MLP neurons of a small language model. Each row is named by its layer, matrix (up: input weights; down: output weights) and neuron, and shows model dimensions 112-207. Each number is 50 + 10 x the weight over its row's rms, rounded and kept within 0 to 99.
After each neuron's rows, "fires on" lists the tokens most often at its 100 highest values on Wikipedia text that the model never trained on; "fires after" lists the tokens most often just before its 100 highest values on Wikipedia text that the model never trained on.

L8.up414:42 30 40 63 58 49 61 43 33 37 49 52 42 41 34 36 48 50 54 57 61 34 57 42 48 50 63 41 41 42 42 39 62 41 61 47 43 55 38 48 33 38 54 68 52 39 37 44 43 56 51 49 53 40 51 58 68 61 48 58 51 38 49 46 45 47 41 58 63 47 45 35 51 54 50 41 47 38 40 57 60 43 64 33 46 38 48 49 37 34 49 33 65 56 58 48
L8.down414:47 44 50 57 49 53 48 53 46 45 55 56 49 52 52 50 46 53 57 59 49 52 47 00 45 49 81 50 46 49 52 50 49 51 51 51 49 49 51 50 51 44 52 56 52 45 46 60 38 53 60 50 48 45 51 66 52 62 50 49 52 49 55 56 48 50 48 55 51 45 41 52 53 53 49 38 56 50 45 49 57 51 58 42 55 47 48 43 55 50 49 47 52 53 53 54
fires on: "\n"
fires after: "\n", "=="

L3.up152:55 41 56 65 34 43 64 54 47 50 60 48 42 52 35 34 41 46 56 50 55 45 45 58 48 45 57 38 45 31 58 54 39 33 33 59 51 53 62 49 57 53 45 42 38 42 68 54 65 56 40 54 42 37 53 52 78 50 48 41 46 44 56 44 42 64 37 50 57 59 38 45 26 55 44 36 44 53 52 66 44 38 55 57 36 41 49 56 35 43 49 58 46 70 56 46
L3.down152:56 53 59 47 52 41 50 54 62 44 53 60 57 41 58 35 45 52 57 43 62 72 42 44 51 56 52 66 56 62 57 45 51 40 41 51 52 47 57 50 57 52 74 50 42 58 31 53 38 37 64 59 47 62 46 54 27 32 55 51 38 44 54 52 47 67 38 53 48 57 48 49 43 55 54 39 63 55 45 56 53 45 66 48 51 67 55 66 57 60 55 58 52 46 54 51
fires on: "|", " |"
fires after: "\n", "er", " Year", "son"

L4.up88:49 40 63 31 49 47 45 46 54 47 47 26 52 76 40 54 28 52 33 42 40 48 47 52 54 31 29 55 57 52 39 52 55 51 54 50 62 52 61 34 59 58 59 46 36 47 39 48 54 61 45 47 49 64 62 31 45 56 47 37 53 44 50 84 47 54 35 74 44 39 53 26 54 50 53 48 47 58 37 51 65 43 42 44 40 38 55 58 38 40 46 39 31 43 58 48
L4.down88:44 55 42 55 49 44 53 55 60 33 61 44 61 51 33 46 61 47 40 52 46 59 43 36 52 47 34 55 40 35 61 46 51 40 44 38 57 48 59 35 24 46 52 40 56 31 62 45 36 65 40 59 52 19 62 59 54 41 43 36 42 55 30 52 45 48 58 44 39 47 65 46 55 47 44 51 51 47 60 57 37 54 57 63 52 37 45 41 71 36 53 53 38 58 47 61
fires on: "ra", "n", "t", "ta", "or"
fires after: "c", "s", "et", "er", "n", "p"

L5.up889:39 32 46 59 57 50 49 41 46 48 48 43 40 55 45 51 59 58 55 43 54 62 53 65 57 54 47 52 27 57 45 43 53 54 40 35 38 62 50 51 42 47 62 46 28 53 54 64 55 47 45 35 47 43 23 48 50 59 55 50 47 65 40 48 44 48 44 66 73 51 54 63 55 51 51 62 48 57 46 66 40 56 51 41 42 56 30 43 54 54 42 51 52 51 63 45
L5.down889:51 36 33 56 52 53 50 56 52 58 50 47 59 54 59 42 55 34 44 53 42 57 64 43 46 54 57 54 59 54 43 57 43 58 70 53 51 48 41 45 35 40 49 49 57 61 57 59 66 46 55 22 66 38 47 36 50 47 63 44 34 54 50 47 50 50 56 54 39 54 53 60 54 54 59 36 47 50 52 55 48 59 41 61 66 40 54 46 40 44 65 72 45 44 47 60
fires on: "re", "lo", ";", " |", "de", "ity"
fires after: "c", " A", " C", " c", "A", " the"

L4.up939:53 56 62 65 45 50 64 39 51 40 52 44 30 70 38 46 45 44 51 47 56 53 47 48 47 33 32 42 48 51 64 58 53 48 53 65 57 59 56 48 47 55 56 48 44 43 42 56 52 66 60 56 55 59 47 56 48 51 51 41 66 50 55 52 64 55 31 53 55 57 53 29 46 46 56 37 35 21 42 56 61 51 58 49 40 50 67 57 50 43 53 43 51 68 39 42
L4.down939:58 52 51 44 56 58 54 60 49 53 36 52 48 48 52 65 42 39 48 57 57 59 59 65 31 55 55 41 55 58 66 45 36 47 33 53 69 55 44 54 40 57 47 54 44 36 56 48 50 53 46 49 51 41 58 73 60 47 65 54 45 62 50 27 43 29 42 45 55 31 22 50 50 62 49 42 28 32 53 49 52 50 56 44 41 59 39 57 70 44 41 55 53 68 40 50
fires on: "u", "o", "k", "ach", "t", " a"
fires after: "s", "us", " un", "ran"

L8.up1197:57 40 46 50 50 56 46 49 32 56 51 46 47 56 47 61 55 41 59 54 55 54 44 52 47 50 53 40 49 45 33 37 61 48 64 56 37 46 49 53 57 48 43 52 49 43 40 51 34 50 59 42 47 20 47 59 62 49 62 61 50 55 22 56 47 57 36 63 35 52 42 51 41 49 55 44 33 38 32 35 33 46 47 61 56 45 43 51 33 48 34 34 45 35 50 27
L8.down1197:49 44 44 51 42 51 50 53 47 52 37 64 64 57 38 47 58 46 38 51 39 51 50 00 61 61 50 55 63 53 59 52 41 51 40 38 50 61 48 56 56 63 55 42 43 63 47 41 49 58 39 59 55 48 39 64 49 35 34 45 58 44 50 65 62 47 50 46 57 56 50 48 54 56 51 35 44 47 45 50 39 57 57 55 40 65 44 32 43 59 50 42 46 49 39 52
fires on: "|", " the", "-"
fires after: "\n", " for"

L5.up1298:53 51 48 54 48 39 55 31 46 59 36 31 48 73 60 31 51 54 40 45 38 50 42 50 36 40 50 39 36 61 58 40 38 37 40 68 33 68 60 42 39 37 50 53 53 44 56 47 42 69 54 47 38 41 41 55 48 51 38 53 52 45 41 62 62 53 48 73 55 51 49 31 50 51 63 51 41 49 34 45 52 40 44 50 42 53 66 44 61 34 65 62 59 56 42 27
L5.down1298:54 53 20 68 57 66 49 56 69 60 42 59 56 39 48 57 62 65 54 53 43 48 67 70 46 31 58 30 64 48 51 52 34 64 47 51 46 56 60 42 53 47 43 30 53 49 43 30 45 69 47 68 42 66 47 60 65 42 79 49 61 54 41 36 51 36 47 34 33 52 58 55 52 49 67 66 42 54 69 44 68 69 53 44 44 60 51 56 52 44 41 42 46 38 50 59
fires on: "y", "e", "u", "ach", " and", " each"
fires after: "s", " S", "us", "al", "ed", "as"

L3.up115:38 56 60 45 44 49 48 38 47 49 44 31 47 66 34 39 47 58 51 47 41 27 47 55 51 53 46 37 46 66 48 42 46 56 63 48 47 48 44 58 47 28 35 37 50 34 49 62 44 40 42 83 54 47 26 57 53 63 47 71 50 49 48 42 55 52 50 47 48 44 48 32 48 45 59 54 36 43 49 61 38 50 58 62 30 58 58 50 29 40 52 58 53 64 43 40
L3.down115:54 51 49 51 50 52 40 57 51 45 61 46 52 44 60 55 46 39 43 51 55 39 56 65 41 41 45 51 51 30 58 55 41 45 70 44 52 39 45 50 49 37 67 53 72 35 41 34 73 51 58 45 51 41 49 30 57 42 49 52 41 60 50 43 43 49 46 53 51 41 47 41 63 39 59 46 35 65 67 45 60 53 43 51 55 52 48 40 44 54 53 70 63 67 38 58
fires on: "na", "va", "vol", "be", "ve"
fires after: " in", "c", "in", " a", " For", " An"

L3.up38:56 48 42 61 32 79 57 56 37 43 76 52 37 83 51 48 46 45 53 48 32 42 27 58 67 54 37 32 39 47 66 42 66 75 52 48 52 57 53 56 47 38 59 44 40 50 62 52 38 34 51 53 43 45 40 41 48 59 52 51 55 63 38 55 44 54 36 62 49 51 45 50 60 52 65 49 46 56 42 58 58 46 65 67 50 46 51 64 56 37 52 55 52 53 73 38
L3.down38:62 54 49 46 49 74 57 63 50 46 56 62 65 44 54 25 48 42 38 51 64 49 48 56 38 50 57 56 47 31 54 43 47 57 56 41 42 52 50 40 36 49 36 54 54 51 66 61 41 56 45 57 55 46 44 64 53 27 60 45 39 43 64 66 39 46 45 48 48 56 47 50 54 56 48 37 46 64 51 40 41 49 57 39 49 50 62 25 35 49 46 54 52 53 55 54
fires on: "s"
fires after: "s", "re", "en", " As"

L8.up1517:33 29 63 61 55 48 50 44 31 56 67 43 24 65 48 56 44 55 55 43 38 62 56 52 42 76 39 53 32 37 66 44 34 34 52 77 59 65 50 56 48 54 46 41 48 64 33 45 54 51 55 55 58 48 47 53 72 56 59 41 35 43 50 72 50 70 49 43 62 60 48 54 41 47 61 51 46 51 53 57 54 70 72 54 37 40 57 53 45 48 54 41 57 52 33 36
L8.down1517:61 54 42 54 39 68 50 50 51 43 38 34 69 70 52 62 59 57 46 53 71 65 53 39 48 46 60 26 64 63 37 40 54 50 54 55 60 48 48 63 51 50 56 43 50 54 39 60 42 58 31 43 68 57 54 64 44 44 50 40 61 62 62 41 64 46 52 43 61 48 44 30 44 27 66 62 36 46 47 53 59 59 46 54 72 56 46 55 36 31 49 48 48 36 53 43
fires on: " a", " ", "\n", " re", "s"
fires after: " is", "\n", " "

L8.up141:55 41 44 36 72 57 57 47 32 37 49 44 64 48 41 34 52 39 56 45 41 39 46 53 56 50 53 44 51 48 55 55 45 37 44 55 38 50 38 40 44 32 47 54 57 43 41 70 58 65 38 64 44 51 46 52 47 54 63 55 47 56 41 38 60 52 35 68 61 47 40 57 28 51 60 39 56 46 33 53 46 65 60 48 36 58 60 40 54 40 56 56 52 65 71 43
L8.down141:51 56 48 53 57 59 47 53 58 73 52 42 52 48 62 43 60 66 38 64 49 55 58 00 63 51 69 54 57 56 49 49 35 52 56 54 58 46 45 42 56 40 55 48 54 43 35 42 53 42 55 56 47 49 54 54 54 55 54 51 48 59 54 62 54 49 60 48 46 47 46 51 45 37 43 30 76 48 46 49 47 41 55 62 39 36 51 48 46 50 49 57 58 53 48 49
fires on: "==", "=", "-"
fires after: "\n"

L5.up1397:45 41 46 55 66 43 51 24 54 61 52 45 38 70 57 40 33 37 46 53 49 34 35 60 45 63 37 33 51 60 52 45 48 33 42 50 46 68 46 49 44 32 44 42 60 56 45 62 47 48 28 55 28 50 37 57 57 75 47 38 49 52 48 57 51 53 32 64 56 50 52 40 50 53 54 45 46 49 39 47 68 64 50 55 37 53 51 50 56 33 43 49 74 55 49 60
L5.down1397:41 33 54 48 43 45 58 50 55 54 49 46 36 42 53 59 44 61 54 48 54 34 56 67 40 55 68 60 49 58 36 53 35 53 70 46 53 46 61 67 41 51 29 39 51 57 56 41 43 57 47 49 55 48 44 57 59 55 46 50 74 56 52 44 58 54 72 41 54 53 64 46 38 42 40 44 52 48 44 52 48 52 39 63 45 57 66 26 61 58 40 52 48 42 49 62
fires on: "p", "ec", "er", "ie", "e", "u"
fires after: "s", "S", " S", " ex"

L3.up883:24 52 61 47 53 62 43 61 49 36 59 42 34 47 58 48 66 50 58 52 58 45 43 58 57 50 61 48 47 56 36 48 36 65 38 56 38 56 49 55 40 30 58 42 45 50 78 27 50 44 49 59 44 44 28 37 47 57 55 57 51 47 34 42 54 42 51 49 59 67 69 49 58 50 50 66 54 53 49 57 63 27 49 52 45 67 47 56 52 36 23 55 42 39 47 52
L3.down883:59 65 38 36 57 48 41 64 50 60 40 59 45 41 67 33 70 44 36 58 47 78 55 60 64 71 48 59 49 69 58 52 49 50 39 49 64 34 51 46 39 50 54 45 51 39 73 55 42 40 59 39 53 51 39 57 60 51 58 50 56 42 70 44 48 50 78 50 42 48 55 45 50 29 54 58 51 56 50 43 37 30 44 37 58 64 36 48 56 53 51 48 41 55 52 29
fires on: "s", "re", "ve", "pe", " ex", "or"
fires after: " in", "c", " con", " as", " ex", " In"

L8.up1476:38 48 60 48 47 40 84 57 55 49 58 40 47 61 51 46 60 42 55 29 62 47 31 55 57 54 48 45 36 41 58 51 66 53 49 50 48 60 65 58 31 45 43 43 46 33 47 75 45 34 56 41 41 54 62 55 40 56 38 45 67 64 49 42 68 29 46 62 47 80 51 49 49 46 41 60 45 51 35 49 55 43 45 44 43 37 48 50 38 56 44 48 44 48 47 34
L8.down1476:44 49 55 68 37 32 50 50 48 39 58 45 26 61 46 42 69 47 52 58 56 50 45 48 49 35 66 35 48 55 60 63 56 61 42 32 49 63 57 53 40 63 63 60 46 53 48 48 38 58 45 71 67 59 52 52 49 60 55 37 53 50 43 59 50 67 39 53 56 57 55 70 58 33 44 43 57 44 31 35 61 60 39 33 50 53 30 44 56 42 40 72 42 48 40 52
fires on: "vo", "o", "s", "ra", "mo"
fires after: " ", "al", " Man", "ab", "un"

L3.up582:58 51 47 44 62 37 48 49 39 49 56 33 46 63 61 38 42 42 56 51 39 53 51 59 39 48 51 38 43 45 66 48 46 63 53 63 55 67 56 47 43 61 39 51 51 38 39 53 51 53 29 60 52 61 44 54 47 58 55 37 56 50 68 71 42 40 48 61 47 43 65 35 58 71 54 45 56 38 45 69 36 44 52 39 45 48 40 56 40 31 55 55 66 52 51 39
L3.down582:53 21 57 36 51 59 39 48 58 45 45 79 48 49 65 50 41 42 38 55 60 57 79 58 50 49 56 52 72 58 57 57 51 50 47 47 34 56 67 49 67 45 59 40 62 34 39 40 40 62 45 68 50 60 60 52 74 36 54 36 54 35 40 38 49 49 48 65 66 41 64 47 58 38 54 50 57 45 61 49 63 45 34 67 47 63 55 53 63 46 72 67 50 47 45 52
fires on: "re", "pe", "cu", "ion", "pa"
fires after: "s", "c", " dis", "es", " ex", " W"

L3.up1508:55 50 76 33 65 69 49 45 41 50 53 52 31 54 41 35 51 66 53 45 50 45 45 57 62 57 40 33 49 54 53 45 54 54 27 54 48 48 50 49 43 47 49 51 41 49 63 42 56 55 44 62 56 51 18 37 64 66 43 56 58 47 41 41 54 50 55 80 53 42 63 41 49 67 56 48 35 40 47 44 47 50 48 25 44 42 52 44 35 42 50 67 60 59 37 51
L3.down1508:52 48 63 48 45 45 25 47 45 41 46 59 32 53 40 54 48 59 44 51 45 87 31 57 56 46 50 47 47 58 65 66 37 50 62 64 53 42 37 54 39 49 42 48 39 52 46 30 41 60 47 41 35 59 48 59 48 48 57 45 51 45 43 41 56 42 52 45 55 42 59 52 62 49 63 49 54 32 59 45 36 65 56 50 52 73 49 55 53 68 51 51 48 40 41 31
fires on: ",", "re", " in", " by", "pe"
fires after: " and", "c", " ex"

L5.up288:42 31 51 37 40 57 50 45 50 43 51 51 29 80 60 48 41 50 45 57 29 42 46 58 53 40 44 44 36 60 57 63 54 37 58 55 49 46 65 47 51 25 55 51 36 55 48 65 43 56 50 44 33 48 50 54 60 61 57 68 46 58 66 71 44 53 37 64 72 46 44 51 47 43 61 60 54 58 36 61 54 55 75 56 49 47 46 54 29 15 55 45 51 57 43 57
L5.down288:44 44 50 58 46 60 57 50 41 44 49 60 51 61 39 39 39 68 48 42 61 22 48 67 48 46 38 31 60 31 43 50 34 54 55 76 65 56 29 47 49 60 48 62 31 35 49 42 37 68 53 66 48 39 60 40 49 25 63 41 60 40 69 60 41 50 42 61 54 54 47 35 35 52 45 56 42 64 63 49 55 54 53 46 45 57 74 38 53 38 38 23 45 49 52 62
fires on: "ur", "s", " of", "ri"
fires after: "s", "as", " S", " As"

L5.up395:31 43 47 54 53 38 47 53 53 58 48 28 34 69 40 28 59 66 37 54 39 61 47 55 53 53 47 60 45 55 54 40 55 49 43 45 49 51 61 48 43 48 68 56 42 52 50 43 48 47 42 53 45 37 32 53 62 46 42 56 63 54 27 58 47 48 65 58 68 49 66 34 59 48 84 55 52 51 38 46 43 40 43 56 36 48 50 47 31 28 49 47 53 38 49 46
L5.down395:53 43 38 63 57 31 36 73 51 30 60 55 66 55 44 43 43 44 44 52 68 41 52 55 40 60 62 52 50 64 50 49 52 46 46 53 30 49 35 53 65 33 51 58 67 61 54 57 41 39 31 46 33 45 27 52 49 60 38 53 53 42 48 41 46 49 48 49 59 39 53 43 41 44 69 66 40 29 55 56 31 58 51 47 64 59 60 51 58 50 45 68 47 43 43 66
fires on: "li", "re", "r", "ci", "ri", "er"
fires after: "c", "s", " C", "ar", " c", "n"

L8.up1343:50 37 41 45 40 58 52 37 50 39 49 51 30 54 33 51 50 54 49 56 64 30 45 45 31 47 59 46 61 48 44 61 67 40 45 34 48 74 35 68 52 53 41 46 37 33 48 48 46 57 44 46 30 36 15 49 45 47 59 53 53 35 43 33 49 73 45 57 64 66 47 40 40 49 38 47 33 36 44 48 53 53 57 67 34 49 55 44 41 38 35 51 62 54 44 36
L8.down1343:47 55 50 45 68 43 49 57 57 47 46 60 80 39 62 50 33 42 53 55 58 40 60 14 47 64 58 58 46 47 51 41 43 50 39 58 38 59 33 44 52 52 44 49 70 37 31 56 41 56 52 48 47 44 51 54 48 57 43 41 58 68 53 47 62 54 55 63 55 42 47 66 33 46 45 41 55 55 32 54 30 34 53 56 52 64 48 44 49 46 59 44 38 44 44 50
fires on: "|", "---|---|---|---|", "\n"
fires after: "\n", "|", " |", "|---|---|"

L5.up602:42 54 43 59 49 45 62 42 24 43 51 46 50 42 37 46 60 55 63 53 49 52 59 44 47 52 44 29 49 56 50 34 66 59 52 70 37 64 47 51 55 49 43 54 50 55 53 46 67 53 42 44 24 42 47 39 52 52 33 46 47 65 43 65 62 67 60 43 74 52 52 51 47 46 48 59 55 55 55 48 49 62 59 37 44 41 37 62 44 31 40 46 48 40 72 71
L5.down602:61 50 52 52 64 34 53 46 42 53 49 41 47 33 70 41 41 27 54 72 35 60 47 60 53 46 36 58 37 50 56 36 42 53 59 61 51 62 58 54 40 52 45 41 55 47 68 44 49 57 52 49 52 39 39 56 41 47 45 49 33 62 31 49 29 33 50 69 30 45 40 54 70 43 55 52 49 68 51 43 59 60 47 50 43 59 50 56 83 57 57 55 36 51 48 56
fires on: "er", "y", "om", "ness", "s"
fires after: "en", "lo", "um", "z", "ed"

L8.up37:67 41 51 29 54 57 56 46 49 48 51 53 66 47 59 55 59 51 45 51 67 46 57 61 24 46 54 49 33 54 39 50 49 58 38 42 49 54 78 51 39 44 54 51 65 34 47 51 45 47 41 38 52 57 42 46 46 75 59 53 59 48 46 58 52 39 36 48 38 63 50 43 48 40 52 38 27 55 29 60 35 53 50 54 33 36 52 52 41 49 50 55 51 56 46 43
L8.down37:72 56 56 63 50 66 36 46 58 30 35 59 51 49 46 46 59 55 50 61 54 53 28 54 27 50 47 49 50 37 49 65 53 56 21 53 43 54 57 42 48 50 68 57 59 48 38 68 42 43 51 57 55 60 53 38 32 36 69 68 52 54 28 54 57 51 62 47 59 54 46 63 43 37 49 49 53 41 45 43 56 63 52 59 39 57 46 45 47 52 51 65 59 62 53 49
fires on: "s", "es", "les", "way", "mo", "et"
fires after: " ", "al", " de"

L4.up457:54 42 55 50 54 47 65 55 49 57 50 48 15 57 31 46 41 49 65 42 67 32 50 52 37 64 47 43 44 39 68 51 38 62 47 55 45 49 70 55 48 54 37 55 39 41 53 51 54 61 46 51 40 51 43 47 53 41 57 55 50 53 70 51 47 54 40 48 47 61 47 17 33 49 48 44 41 56 50 66 38 50 64 47 37 51 65 57 44 50 59 31 39 79 60 50
L4.down457:44 53 60 44 52 40 46 57 58 54 60 67 59 56 63 46 42 56 50 48 55 66 43 54 52 50 66 68 50 48 32 38 22 49 47 42 52 56 53 47 60 57 56 49 49 52 48 50 39 40 57 53 43 58 46 42 47 48 48 50 51 35 61 59 59 57 40 59 60 61 47 66 45 42 44 46 56 60 46 47 57 47 44 42 60 68 47 73 59 52 53 67 52 54 48 53
fires on: "|", " |"
fires after: "\n"

L3.up535:48 34 40 44 38 57 74 44 50 48 56 46 42 44 39 31 53 40 46 43 52 33 37 56 52 33 47 20 33 59 56 32 60 61 47 61 56 73 46 61 42 50 40 42 46 56 60 73 61 64 45 53 47 38 39 35 73 51 43 35 57 49 38 51 58 60 49 45 55 58 57 52 46 52 37 59 54 55 62 44 48 57 42 47 46 56 50 72 63 53 46 41 68 51 47 63
L3.down535:41 55 40 61 46 48 48 56 54 34 52 64 53 46 63 42 53 27 47 60 73 42 53 88 41 41 45 55 53 61 58 51 26 41 28 60 44 36 46 56 37 53 39 49 48 27 54 55 40 50 43 40 42 50 84 56 52 31 48 42 54 50 61 41 53 48 46 48 50 47 43 45 37 63 51 37 44 68 49 22 48 49 40 36 29 52 64 42 55 40 49 51 52 54 53 70
fires on: "ed", "s", "er"
fires after: "t", "e", "ce", "ed", "d", "re"

L3.up1273:47 42 34 41 24 61 59 58 59 58 47 41 37 41 43 56 65 47 45 40 33 51 53 56 69 56 42 47 34 63 50 30 61 47 30 65 54 61 38 41 47 51 46 47 49 39 34 52 42 45 52 52 38 55 48 59 61 54 57 51 60 53 39 53 49 69 45 59 74 53 53 61 43 58 62 68 28 37 60 47 70 51 45 55 50 66 37 57 41 44 63 38 55 49 53 54
L3.down1273:48 45 31 51 55 41 42 53 52 47 37 55 48 48 73 57 26 59 63 46 50 49 54 60 58 29 43 45 43 62 51 42 40 61 50 50 58 46 45 43 52 52 49 33 49 38 57 48 46 63 52 42 42 50 51 59 65 52 49 57 52 44 47 52 44 53 40 53 60 45 54 47 44 64 51 58 43 42 46 47 24 33 35 54 56 67 46 36 65 45 27 67 45 45 42 54
fires on: "ed", "us"
fires after: "c", "s", "ed", "d", "at", "ca"

L4.up892:36 61 50 37 42 55 45 36 40 51 49 47 32 59 47 45 38 59 59 35 42 45 29 53 51 76 33 35 43 56 58 53 44 58 51 49 57 49 54 47 48 44 42 37 58 52 50 47 45 54 53 40 51 62 55 30 57 56 54 49 48 34 54 44 55 70 39 44 66 61 49 31 49 42 45 52 46 41 73 47 58 70 75 31 67 55 66 55 56 38 36 49 67 56 46 37
L4.down892:53 65 63 52 58 48 41 50 26 51 43 53 49 56 36 36 40 65 50 43 39 42 56 38 52 50 51 54 56 41 38 56 47 52 50 49 53 40 50 56 60 50 36 65 43 32 53 51 24 41 58 51 65 44 57 61 30 55 52 50 42 42 60 52 58 52 46 32 48 36 51 47 44 44 55 51 41 38 45 51 55 54 61 48 52 69 38 58 55 57 39 66 50 61 49 41
fires on: "\n", " d", "1", "r"
fires after: "\n", "===", "-", "$", " "

L3.up1105:39 40 67 45 29 63 51 45 52 24 65 52 44 46 39 43 62 55 36 45 54 42 60 64 47 53 44 46 60 40 58 53 63 55 56 49 32 48 54 52 41 50 45 59 42 32 55 62 38 61 62 58 56 42 41 44 66 59 57 47 60 44 38 46 50 67 66 42 68 50 46 45 46 34 48 58 44 53 71 64 55 53 58 43 40 56 60 48 58 35 41 52 41 59 67 61
L3.down1105:51 74 52 46 62 39 41 46 38 60 31 63 59 59 68 74 65 56 52 47 47 62 49 48 51 64 56 64 57 43 47 29 35 59 45 30 46 61 64 40 47 60 53 36 41 58 52 48 48 51 48 30 54 62 56 46 39 40 50 56 45 45 39 52 56 57 33 38 33 60 53 53 48 54 54 45 28 51 50 45 49 53 52 43 37 38 48 60 43 62 38 51 61 35 35 55
fires on: "In", " was", " is", " can", " In"
fires after: "\n", ".", " he", " He", " It", "t"

L8.up197:65 32 45 53 58 37 72 46 34 49 52 65 32 46 39 46 54 49 70 50 51 32 34 43 42 57 54 40 48 45 38 43 42 38 65 52 47 59 24 45 27 31 56 62 47 40 36 51 46 62 62 60 63 37 45 62 63 44 40 56 51 58 51 38 39 53 39 61 57 45 48 38 44 70 50 41 41 40 50 56 68 51 48 31 62 51 52 57 40 31 55 39 64 57 58 47
L8.down197:50 47 59 57 56 54 51 52 47 58 48 74 50 49 46 45 46 51 55 57 53 47 47 00 52 55 68 58 52 55 47 41 43 50 53 49 43 48 47 53 50 48 58 53 52 45 41 52 43 47 53 46 44 42 58 69 51 57 55 48 50 52 48 48 49 43 45 47 53 47 47 58 46 55 49 35 53 56 45 49 52 48 50 44 54 40 44 43 53 54 48 40 52 49 52 52
fires on: "\n", " of", " in"
fires after: "==", " ==", " city", "==="

L3.up760:38 37 54 42 42 45 32 46 35 41 77 41 41 54 58 56 54 53 56 49 46 55 56 54 34 46 35 42 49 46 46 58 73 40 64 48 48 54 28 57 40 52 35 56 47 70 43 53 51 50 57 50 38 51 44 44 56 73 45 45 57 47 24 57 54 55 46 48 68 51 56 47 60 37 44 46 45 51 53 72 63 48 51 28 46 52 42 53 54 46 48 42 24 50 60 55
L3.down760:46 49 55 59 50 45 57 59 44 79 47 44 52 51 59 66 53 56 44 45 50 50 52 39 36 52 60 34 49 37 53 57 53 50 52 43 38 43 49 35 56 49 49 46 57 53 49 42 46 46 44 49 56 46 42 57 42 52 54 58 59 31 39 52 73 40 65 53 46 50 45 54 49 23 43 43 26 39 71 55 54 58 47 62 48 46 59 52 60 46 45 49 59 49 46 54
fires on: " was", " is", " would"
fires after: " he", " He", " She", "e", " who"

L3.up1384:41 62 48 33 51 50 39 37 38 57 47 43 45 63 43 46 56 46 46 45 58 46 47 65 57 56 62 24 49 49 53 36 40 59 60 43 41 75 42 57 45 44 43 41 41 45 42 55 42 34 47 64 31 53 22 49 59 62 43 34 58 52 59 59 42 48 61 50 55 55 55 56 42 41 58 59 40 58 47 69 50 58 61 42 29 35 50 48 23 38 49 69 58 45 46 30
L3.down1384:42 43 48 35 59 58 46 44 44 38 65 38 67 46 47 56 53 43 53 53 41 60 58 46 34 40 56 60 55 58 40 51 55 43 46 43 35 52 47 61 48 70 79 35 52 52 53 37 51 43 47 36 53 69 67 46 56 54 55 57 58 26 49 68 48 50 53 47 53 29 46 51 59 50 39 46 38 58 42 60 58 49 66 63 50 57 53 38 57 57 42 49 66 38 43 33
fires on: "cu", "re", "hi", "mu", "ve", " Mu"
fires after: "c", " in", "oc", "in", "s", " ex"